Weights of a small transformer language model.
Training: a variant of Muon for these matrices, 465M tokens, 3545 steps.
MLP neurons of a small language model. Each row is named by its layer, matrix (down: output weights) and neuron, and shows model dimensions 128-191. Each number is 200 + 20 x the weight over its row's rms, rounded and kept within 0 to 999.
After each neuron's rows, "fires before" lists the tokens most often just after its 100 highest values on Wikipedia text that the model never trained on.

L5.down1253,170,197,221,210,219,223,237,200,172,215,230,172,198,188,200,191,212,187,188,195,201,180,207,208,212,199,205,210,218,196,209,165,233,206,173,219,178,187,221,225,207,195,157,214,174,209,214,207,227,194,205,185,194,170,185,242,187,206,191,204,206,187,161,218
fires before: "0", "1", " | ", "2", "4"

L2.down741,199,178,199,217,184,175,186,177,158,194,205,190,233,200,215,213,183,225,203,153,195,185,185,164,200,214,208,173,172,157,197,204,198,193,160,236,204,209,228,177,207,210,200,176,199,176,217,199,155,202,214,209,221,190,179,184,225,197,171,166,168,178,196,221
fires before: "0", "1", "8", "2", "4", "7"

L2.down1467,199,216,195,195,210,168,173,191,216,185,220,190,185,246,201,203,199,207,160,176,218,196,214,159,169,234,175,187,185,205,195,187,183,198,216,234,180,195,197,188,179,188,207,261,202,193,197,208,185,189,238,187,201,207,201,214,199,170,209,207,176,219,202,205
fires before: "; ", " | ", "\n", " |", " | —"

L6.down772,196,193,196,218,184,203,178,219,228,206,188,233,183,178,215,211,193,172,191,192,231,174,217,233,258,206,216,222,163,195,198,212,194,199,216,209,220,195,187,187,206,212,209,200,167,180,234,197,194,208,205,171,200,189,214,167,197,219,219,204,177,171,211,188
fires before: "\n", ".", "\n\n", " | "

L6.down526,209,178,170,233,237,190,161,211,194,180,201,197,212,178,224,189,193,205,180,203,171,178,212,201,174,231,211,231,220,209,206,225,149,212,219,204,193,191,199,211,230,160,208,231,192,195,192,181,174,178,197,173,209,196,178,221,210,221,218,197,158,166,181,224
fires before: "\n", "\n\n", "0"

L6.down69,181,187,171,213,183,174,221,163,168,192,192,225,216,195,223,211,192,209,190,183,181,220,191,192,235,230,216,230,217,192,199,194,220,158,221,181,221,181,218,204,167,184,163,200,181,206,232,183,189,182,213,223,201,213,151,230,259,197,234,181,193,196,202,193
fires before: "2", "1"

L6.down591,218,202,187,193,179,221,177,170,196,216,190,208,208,190,212,193,202,188,190,158,170,196,223,179,231,190,231,225,183,201,180,188,199,212,198,193,231,190,209,177,191,189,180,195,178,209,183,228,234,223,222,207,163,160,205,216,198,212,182,197,206,221,191,203
fires before: ", ", "1", "2"

L7.down1238,239,188,193,187,213,219,207,177,186,207,209,236,201,192,170,186,191,200,224,200,194,206,198,194,209,189,204,201,201,202,201,183,160,229,172,199,194,206,239,233,237,158,168,228,168,195,233,178,184,232,221,198,167,211,208,230,171,199,198,200,179,183,192,193
fires before: "1", "2"

L5.down180,223,254,180,234,205,193,211,243,182,172,214,191,227,195,165,213,199,213,205,187,228,205,163,217,202,198,228,218,205,196,192,210,188,215,191,192,221,214,175,205,203,184,190,205,193,208,174,183,214,227,231,197,220,220,195,197,193,169,190,201,215,159,210,236
fires before: " | ", "0", "; ", "1", "3", "4"

L6.down1231,206,213,157,249,195,223,201,201,244,204,197,190,225,210,191,190,227,200,219,221,190,189,175,254,197,201,189,185,200,190,207,209,203,206,174,205,219,202,239,216,213,222,204,188,191,197,207,215,209,193,220,178,212,198,208,198,211,235,190,203,185,169,219,204
fires before: " | ", ".", "–", "76"

L7.down1406,211,209,193,214,183,168,170,209,197,200,193,226,231,201,180,202,226,172,215,168,236,204,205,198,226,212,177,187,162,254,159,225,221,232,169,193,206,196,173,173,225,160,225,206,178,191,175,214,198,189,201,167,170,201,202,225,208,170,191,209,190,205,206,201
fires before: "2", "1"

L5.down902,211,176,190,219,199,215,197,186,201,204,196,212,199,209,188,162,224,178,245,168,187,206,200,218,190,263,230,215,182,215,173,201,194,195,206,213,200,179,213,204,208,191,217,200,204,236,230,176,186,232,183,200,204,225,244,203,189,196,196,180,237,207,219,217
fires before: "2", "1"

L7.down1471,233,174,169,215,207,220,220,176,218,203,217,234,200,192,190,187,218,256,221,159,219,177,182,215,210,219,179,217,210,194,200,171,212,190,166,195,197,193,214,207,194,216,212,180,237,181,216,225,190,191,217,191,171,184,205,217,224,201,205,155,209,212,217,173
fires before: "1", "000", "2", "001"

L2.down123,210,203,194,224,227,177,226,229,200,182,230,211,203,200,213,196,167,160,239,194,185,191,196,187,228,218,211,218,167,240,162,221,180,209,199,178,214,196,218,179,207,214,204,221,188,167,239,234,209,211,210,199,159,185,198,191,215,208,224,235,217,199,206,170
fires before: "1", "2"

L2.down808,205,211,198,179,223,191,189,188,148,214,199,218,203,237,182,195,195,167,238,233,188,188,192,208,231,246,211,213,202,199,204,229,154,216,210,187,183,234,211,201,179,184,199,186,206,228,213,219,207,206,196,208,220,266,170,210,169,185,205,203,198,191,235,172
fires before: " |", "% | ", " | ", " | Q |", "%", "% |"

L2.down1451,211,177,227,218,167,224,226,248,199,210,189,202,177,210,210,184,203,154,210,164,199,220,197,195,216,182,181,225,197,170,199,174,223,211,197,205,198,169,189,169,187,170,163,183,196,219,176,208,186,211,210,188,160,219,204,168,202,206,187,182,235,206,204,216
fires before: "\n", "x", "dale"

L5.down1324,230,163,212,231,251,182,210,165,217,232,191,171,199,202,193,178,219,214,198,200,192,202,221,190,223,176,214,230,179,176,230,169,212,198,182,165,200,198,214,185,196,191,211,199,163,226,186,214,192,188,172,188,221,224,188,228,181,193,188,180,221,212,206,199
fires before: "0", "1", "2", "4", "3"

L6.down190,235,208,185,186,229,190,190,214,210,207,211,182,186,184,203,210,240,210,220,202,203,204,213,226,201,193,211,193,190,230,195,214,216,151,184,212,180,192,197,244,169,232,213,230,227,227,201,189,185,205,218,190,175,186,227,208,169,191,219,203,216,221,230,209
fires before: "\n", "\n\n", "|"

L5.down875,186,198,198,211,207,231,227,210,186,207,166,167,215,197,174,197,222,184,147,166,167,209,212,208,196,193,200,219,255,246,245,206,181,189,221,217,184,165,183,197,243,165,205,179,211,213,189,233,236,232,215,194,183,186,200,227,211,210,217,217,202,204,194,222
fires before: "2", "1", "0", "312", "3", "6"

L7.down1184,215,196,185,197,215,181,188,238,202,187,222,181,220,196,155,207,223,170,192,180,185,217,216,211,216,208,230,194,174,198,189,212,203,199,180,193,179,181,215,192,207,185,197,187,203,205,181,209,200,213,247,182,212,219,226,210,173,218,184,190,167,195,183,240
fires before: "1", "2", "0"

L7.down400,205,194,175,195,187,179,210,177,186,218,206,224,189,201,208,223,213,206,173,229,199,193,166,207,201,215,184,201,154,158,190,157,179,170,213,188,202,201,178,201,160,213,213,159,187,186,195,176,190,214,240,198,214,193,173,219,220,187,221,223,250,236,202,239
fires before: "\n", "\n\n", "ation"

L7.down533,215,218,213,146,180,207,181,201,194,178,227,174,200,180,203,216,168,217,201,224,206,186,194,216,206,165,203,242,232,225,190,213,210,201,166,195,243,240,184,211,194,177,226,189,211,210,195,196,191,219,192,207,230,205,184,192,219,205,216,174,195,209,171,227
fires before: "| "

L6.down1164,220,199,171,209,198,169,179,211,203,205,173,191,227,195,209,193,235,226,221,189,216,179,192,222,194,196,220,187,195,189,165,189,181,207,191,185,168,183,190,219,177,194,199,219,201,196,213,188,189,180,216,167,216,193,186,207,177,209,197,252,176,192,182,218
fires before: "\n", "\n\n"

L2.down834,205,215,195,228,185,199,195,164,184,236,195,193,191,200,197,198,215,197,207,203,168,202,169,200,208,210,209,172,208,217,196,189,222,184,223,179,163,189,169,228,217,219,164,197,201,178,198,189,186,188,228,193,180,185,229,210,219,157,242,179,229,208,180,214
fires before: "0", "1", "4", "2"

L6.down953,205,195,122,199,211,199,212,199,173,185,197,248,191,183,184,193,208,189,197,211,156,227,195,223,232,193,204,211,176,229,187,183,183,193,206,211,239,198,198,191,191,231,205,222,205,186,208,175,189,201,202,230,180,192,195,205,177,217,206,207,177,223,191,196
fires before: "–", "1", " |", "2", ":"

L2.down980,200,170,218,208,199,205,238,215,206,185,181,204,244,181,173,232,211,199,142,187,177,193,205,186,202,159,207,234,182,196,222,204,189,211,178,194,194,218,227,190,218,181,171,218,199,214,229,212,205,192,188,200,209,190,218,184,185,202,201,163,201,204,236,214
fires before: ") | ", " (", " |", " |  |", " | "

L5.down1151,200,184,190,191,201,191,216,203,191,205,180,212,199,211,203,216,233,200,182,215,157,188,215,181,182,188,211,223,167,216,172,157,156,208,223,221,197,173,205,182,214,207,195,156,206,204,176,202,183,225,175,175,195,197,207,240,189,181,193,213,224,203,184,211
fires before: "3", "1", "4", "9", "8", "2"

L7.down572,220,193,216,199,193,197,200,187,234,219,191,220,203,211,234,199,216,203,206,184,211,204,184,166,214,188,197,194,194,168,186,179,195,210,201,235,188,194,213,187,199,205,190,213,234,175,202,197,188,185,187,189,186,206,205,190,222,212,201,206,210,217,200,212
fires before: "\n"

L7.down340,152,230,187,179,196,221,215,199,181,214,209,196,219,188,198,185,193,190,209,182,196,218,205,193,196,188,193,171,181,216,199,160,179,205,205,196,186,209,194,187,209,167,218,192,201,187,221,207,176,214,208,162,201,208,213,216,189,189,215,193,197,222,201,188
fires before: "8", "0", "2", "7", "5"

L7.down1127,200,188,205,188,168,166,179,186,239,198,203,204,150,186,184,216,209,202,228,203,181,199,211,208,184,205,210,205,190,211,178,163,214,199,196,206,233,173,211,192,192,207,209,205,205,173,174,202,190,205,188,215,187,186,243,201,172,235,179,211,193,218,232,195
fires before: "1", "2", "–", ":", "com"

L5.down1390,185,177,203,185,173,228,202,195,197,226,249,201,223,186,189,211,171,167,223,209,208,201,200,224,197,184,179,221,197,224,205,194,186,231,198,136,237,211,208,224,173,181,222,169,182,173,217,192,171,202,210,231,220,236,210,193,182,194,186,227,219,206,228,217
fires before: "0", "1", "3", "2", "4"

L7.down655,216,193,174,202,164,179,239,221,191,195,160,198,171,224,214,174,211,199,198,220,227,233,186,177,236,183,209,205,191,207,210,200,166,190,221,197,193,190,198,180,202,213,209,217,199,170,199,226,225,209,208,177,198,217,159,168,206,206,210,168,208,224,205,201
fires before: "\n", "\n\n"

L6.down1257,205,205,221,248,213,214,223,212,208,176,204,208,213,175,189,185,208,230,243,178,200,214,212,213,191,176,172,184,197,188,188,185,197,202,222,188,227,232,175,202,207,205,177,206,199,185,203,206,218,205,210,174,179,206,229,200,166,166,244,205,204,186,235,197
fires before: "2", "1"

L5.down1056,189,206,172,190,209,230,196,201,161,205,199,218,202,189,216,206,223,208,191,218,168,196,180,201,180,220,194,224,179,163,201,196,213,182,188,187,232,204,230,167,186,188,203,234,188,194,217,155,186,200,200,192,180,205,184,211,212,181,220,183,202,238,189,215
fires before: "\n", "\n\n"

L5.down114,198,209,205,229,235,184,202,213,207,219,169,208,202,210,175,227,223,225,220,207,205,190,199,187,222,226,155,185,164,239,208,177,183,193,222,177,188,192,193,199,204,223,187,197,191,211,191,204,213,196,202,164,189,168,206,201,185,165,188,209,188,160,211,201
fires before: "1", "2"

L5.down810,165,202,222,184,186,241,227,226,190,204,222,204,192,183,201,189,189,215,202,196,192,198,193,243,222,196,227,217,184,203,186,200,208,201,180,207,200,204,226,200,203,220,141,172,222,244,228,174,213,202,214,209,193,211,174,176,171,191,250,153,179,180,232,233
fires before: " |  |", "%", " |", " | .", " | ", "% | "

L7.down959,229,178,195,204,180,220,179,213,212,210,190,193,172,188,212,165,188,211,194,211,214,227,200,216,238,211,204,204,155,203,180,188,219,193,197,203,208,203,221,207,189,243,193,202,137,178,212,247,191,197,231,172,209,210,191,211,234,219,185,190,214,204,213,207
fires before: "1", "2"

L6.down722,208,221,233,176,214,193,187,177,200,189,234,203,222,209,214,194,197,201,239,193,214,203,175,197,248,196,229,210,228,195,192,209,224,253,195,187,202,190,208,161,164,158,197,226,207,197,183,205,204,228,190,190,173,167,210,196,216,209,210,179,197,209,216,201
fires before: "- ", "2", "\n", "1", "\n\n", " |"